config = dict(
    num_hidden_layers=9,
    hidden_size=320,
    num_attention_heads=5,
    num_key_value_heads=5,
    head_dim=64,
    intermediate_size=1920,
    vocab_size=4012,
    hidden_act='quick_gelu',
    norm='rmsnorm',
    norm_place='pre',
    norm_eps=1e-05,
    positions='rope',
    rope_theta=500000.0,
    rope_fraction=1.0,
    qk_norm=True,
    attn_scale=0.182,
    bias='none',
    tie_word_embeddings=False,
    parallel_block=False,
    extras=['capped logits'],
    init='normal',
    init_std_qkv=0.0267,
    init_std_o=0.0,
    init_std_up=0.0267,
    init_std_down=0.0,
    optimizer='adam_variant',
    learning_rate=0.00197,
    lr_mult_qkv=0.5,
    beta1=0.9,
    beta2=0.98,
    lr_head=0.00539,
    warmup_steps=327,
    schedule='wsd',
    decay_fraction=0.639,
    decay_shape='linear',
    final_lr_fraction=0.0,
    batch_tokens=131072,
    max_seq_len=512,
    doc_mask=True,
    train_tokens=885500000,
    max_steps=6756,
    dataset='wikipedia_en',
)
MLP neurons of a small language model. Each row is named by its layer, matrix (up: input weights) and neuron, and shows model dimensions 208-303. Each number is 128 + 24 x the weight over its row's rms, rounded and kept within 0 to 255. Numbers have three digits each.
A block is one neuron, or neurons of one layer that tend to fire together. After each block is what it responds to, as a language model described it from the Wikipedia text at the highest values.

L6.up112:121148133118126135125090125117117103110118113129119145150119126142091158154091130106146122121122161109165073144123160118134152096133116119123066149152062135104101095116116131128152135122149159153137153160119126112093121146175173131110136131149142181136111159138097103108142118105144167091
L6.up555:141129117122114112145107138118124106172110121108134143154183154161058141137129144091133139144158192121108124088110128148132124143161103127138130087144087122139128112151148091124121135109142152106177130116106117123114175112187102102124118121128122126144113118114104162111135123098126128082
L6.up935:121127137123137174106126128144132128172139113113090121141155182115109123093180129122135145106147140133160134100068129165118093123123117091109107097161151118124117161148127131105108114104145155104179152175107101127106104110134078098124129114154102158108125104133117155096128105142129140111
L6.up936:161085109084141130116161103088159100143106124155133143137131188123115135111153119114121144143128128090121123110131143151097155094135123120141092125118091147113139154127149103098144119087115157113126115128108146133106169097152159136172102113111090164156116100085147126131107105131131164149
Responds to: Noun-completing suffix pieces

L4.up60:137094144106105116163131145102123120157137129126125119151154160137113113127098138120155112117118192142152150119121097144133135120134099129103106112187123111151163139131177113130150131124164150070133126133110097074136122100133111123097123110174102125135096099159132153128111159119103151145
Responds to: Heading closing markers

L6.up451:167153133137126110122100145122153122131142144099127119113120131124116138098142122126170163148119120121133139091154053087092101142156110150124082123114066126157098165127116073132096151102160126124119127109122119133129120086138124108133095119164148122147102131130152120128102132106130133142
L6.up950:097112127123162100131124114147113106137114112117128130136089152137114105108110153111161137134152129125151151073105102137127125166125150128137134136130107179139096087113137146143121122114111138128117108140118107073084137082143129128119075138143109149147111155139137149131117070098092124076
L6.up1682:137155171150189079137130130137182132139134114130159136102105154112132126142112123112171142157159122095148131121123181132090119150128101189120119121133167118129145108128111132192143120128160184129121139127134139086112119146127114142115115142172151109167132113139129149141135113085149142092
L6.up1796:130113177107179078189165098113168150149134132109126115143142113143123103083138122121124127114164144097109108114094140135089109143115122110142121127137150166126126099140131133146139120117160145160126115102108112143112123135159135109089119126164133076166152122121112141138097134056136140081
Responds to: Adverbs and clause connectives

L2.up28:101119107134108108169137105094108128150117146123102117123117145075120120094127098162171128109171175176145120095102108095115097098099094139148133127158164166096178096119133140136169125142108142139144091123155168140123125112165138112140145085137104150136160154128158108132107133113129157100
L2.up108:105132148105169082150124108104137109108127094130143134132153127122100115109130094108130129126182160154163096118102097131115101096093128138096102129144167136113166071116154144142165118143138159083094122138131099119124115077173127125118136094170112147107116101091132164126104152126126123070
L2.up450:115082156134150144133127109134133153124133140153115143114115116132099120096096115171178127115112125135149153144074149085145102116101126096121110104123100122111106089104168103153150157110187158090144160128110137111103121104162166131146118125140103130122086098136127152139082124088149134092
L2.up557:147122143120101110134123136130097130112108164136116130164133118135151132136120147139082113099147110132135143095102086145134096159127108141088142127138160097139162116119137128129150122142110154121099108144100170113130138121158114095043130132164119137149112110129154146183100165133122143110
L2.up593:156136133102132136136124114127112139133161104135147095160096144121101147126159168089158136113130153192197118133130144148139107113117144176129128148164133129124139089143115148148117124124144159110122117135166089109160164147139125158122126117157074160127106095146143150137159095109156112116
L2.up760:130148141115128124154137128147132161147133150157108135117101137140104122130130110091136096128102156157152146090120090190160119113110108113084092142099144126141110147114124123103119150114183155122093131178128150126172109131131121114080095110137124136111148089139086124129141131138140153115
L2.up827:115106132094125151134100131129117117101132117144127148088099127094127120064115120104102101122138103135148094141083141137135135115133165101134127133169099162095166070153138151141158146140061135124159126109162116148135106096121067127089129137171106115160099133127126131090100095098130126098
L2.up831:116101154038150133164156103121109110129158123162095111159149117099117146111177130205133128086101136136106129158117098104158099118127155144136137142141142123161108119135164139138083131115122146113129164179162154117141159135122123142124106072174136127113162136121140149123109142135087122154
L2.up938:145128145128104157149114115173119082124123132134151118186107141078100098141116101122171135124113114120151110125150126077091177137154136156162103132141182107103115111148125123124150146193103162107126092166116144118117163112170113115127123113141110157142160084166172112154094114135106139129
L2.up1000:100122142082116126166102130113099128101145123152121094109124116121096135138118102111157039128157118116126124097076085136138112118126139144128074122196120123117119100128136135134145132123119159103113122139125139143183153096165171093112113130162106125135094110120120116169129137137112129086
L2.up1051:147134114131167134125135127138109106111156114115043156133124134145113105100128147107181147123129111160122133142056117145118119119161143112170088097133097136116133105136125133126106159121153142118100152142159144153126101157152139118147142156156122161150104102164122120157072145095083148102
L2.up1065:161137148078109075121152144090132164126142151118087151132123113086135102103100117108148120092149146154124156124108080105119136071154154130142138144162128149125138124154125152147167143132096137132102125187107127130108129123148149102100160129152109174112101129135146136159105149126112111100
L2.up1157:115161180112140140126154153191101142129127145143140130128098133143136150120133099103086144127111164134127168124132088159157129096169155141155112124136128107117158091126122158102150184148159135105139151140124131149129144129139179164105149128145080132156112082110127145100124095117132180143
L2.up1319:106120154152089124129165108090127113113148115116102156132120098133097134094133144163134136151119147072119128148123156135154138124157101123119107137155151126141101102132121164116145139127117147107095114139138147172146120141165086140121126137115087172092126160109138119139089094063131089102
L2.up1359:122129128099138121138136143108109124100109136163135122136132138083098133127109110101165119120120126091199156115094102133096110118100152142136086135172106130112146110127127114130166125115114132111083123123106141139130126129183091100103127114135126135122080107121119104143125176148110158107
L2.up1776:124136122169106080156090116088138134112108138102147127154148106162092143147155150125154142112136135126169135140164131115119119117127094088155136129121099086189115117110100136120139175133166132128138112162117190125163150122109090137068119163152093138132093119082150142179131116134147097126
Responds to: Section heading closers

L2.up142:141164114135162105142118155141144089123116162146154125096062109117102103096124172158099089067124081088160123125133099120142174098128113130108135136119120126152109131109154096199132088138115133125111116157140158130133176137109153133132105093175084128117124125124176129143090151136135122104
L2.up204:159146134128096112114108133108106136098111134106141153120137131092100157099155149183091122145154130073115147078134111131134165149094136129111118134112148126067119171140113154152151082149087158105134127146106164122107179114106135117089083109141125129136120128125164115115113114139115092174
L2.up310:138112194164134127155134157166117128120127150118136155148135123124112148091134133140128124093135147150173133093132071130129142127155089162108131104169106106130146099153163146138162111144113128096153128107112142126143128126108138107086091130133099121121145111133137111141122123110141114126
L2.up385:129124150105112139116145132094205106133123115136104130147128125154120106132122154141134150113130100084159132094163090161087133089092145139120095144067136138172153170118155079160120075107092129113138125117140113097157158112088174135119068094127153125076128145136133158104143143152095091157
L2.up388:136138108126127110096145106080171114120107152131105137146123105135142087108142128196121091138107106124139139125130120086139155087114101131167156143125123129148129138134153134137149107124092159113146110128117130144143157115108168113166125116154156144127111134154168161121136126156079139132
L2.up403:099118157134162152091155116160129135144104144135121138133161138120134115116150154174106144107114114109147100159099107150105157159111082119109146134143152143099147141121111136120140082108168152076132107121153119113128110142141135142150120125088135136130084147132114133107132152095150147134
L2.up546:150129174155119092116120154118099123107116164142116144149150144103145117102147137172127133146163127136170132114106078122109151120117103145097112098142145127141103140125166121147161075120126172134121078150134151133115159131126154108147117110144129125104155125142172134132139131130128098139
L2.up547:119163124117132123099138149133156080122124131150134146154118122148135100067105125176118095077165092099123160146102112112100095142107114181112129130119145125124143098140110128140122092125092139111153112115164159123156181117093149152120115123124064144127167098147144123135107151115130059131
L2.up1153:093146137108124092124150108119116111135119135120120158180096115125133141112101131134160111122140150118135156128167120137113158150106121112126121146137156122094149134116115112167126104137155116135119185132104093106149142095095163108110078148144126127130163119106149142164106107131137092122
L2.up1229:189142191128121106102153121176162102114106123109145170134122174117120128122136123165108155129129110129153103112105077101160162119122098107140096104128131110149131141114159102121134119124098127148154096171126149152112158114120151121104082129133083149118139139126131111156126129158120127110
L2.up1269:151123174112131148126140137125149105096121117125121161126112096137124119114140131144138135125163138096164140122118113106137151102105114135121084100119104136134104135131141140136140122122145140134135108131095116137095128082128163134163098123172124125119149120134116128147123122087123095110
L2.up1472:116135146151132118091131132134142089120164141131090137123140143133171175138127079122112120122149140135153153125115105119138142125152111133131117133115133124103147194154118205152151094158105141097146188129094115143145146113173164133180088153140144150124159149099144127163120114142152084126
L2.up1616:131156168134126138112105123135125169114100149150106135163140110100127113111152133232123127157119159113133129133133133094142140125087133105120114140090111138148168137107125146167092108170081133089107163131108135100113151138124141116120125116127096142124125130152198134142131131136147178115
L2.up1633:132114180107142124145146148171158084100128145127110153159132106070120157133184140126117129136118140087146119121134150107152169118108119133109144090128126121155127145134119094123118108130177128139142129117148136141137108089154119157101085125127105177108148149136196171123119155129148129114
L2.up1758:119129164153115118120112153108172108096115165126157138137152147140104158122136126133125165172162104127154100131134086096126139133130153116103096117144139141121147150112118123126116066088150163181100119137133150186104108160132157103096075106134113150082098129098140156133108096129109134154
L2.up1781:171127181112112082156154115134141126163129119109129189175111144115164156124138112158106140137149128110139154102130101083125108128086161131130138117155140123166120129089196119184144107119102123139147116135107128167115149090153170133079110118166110121160117159163156165114102109123126094120
Responds to: Post-comma clause connectors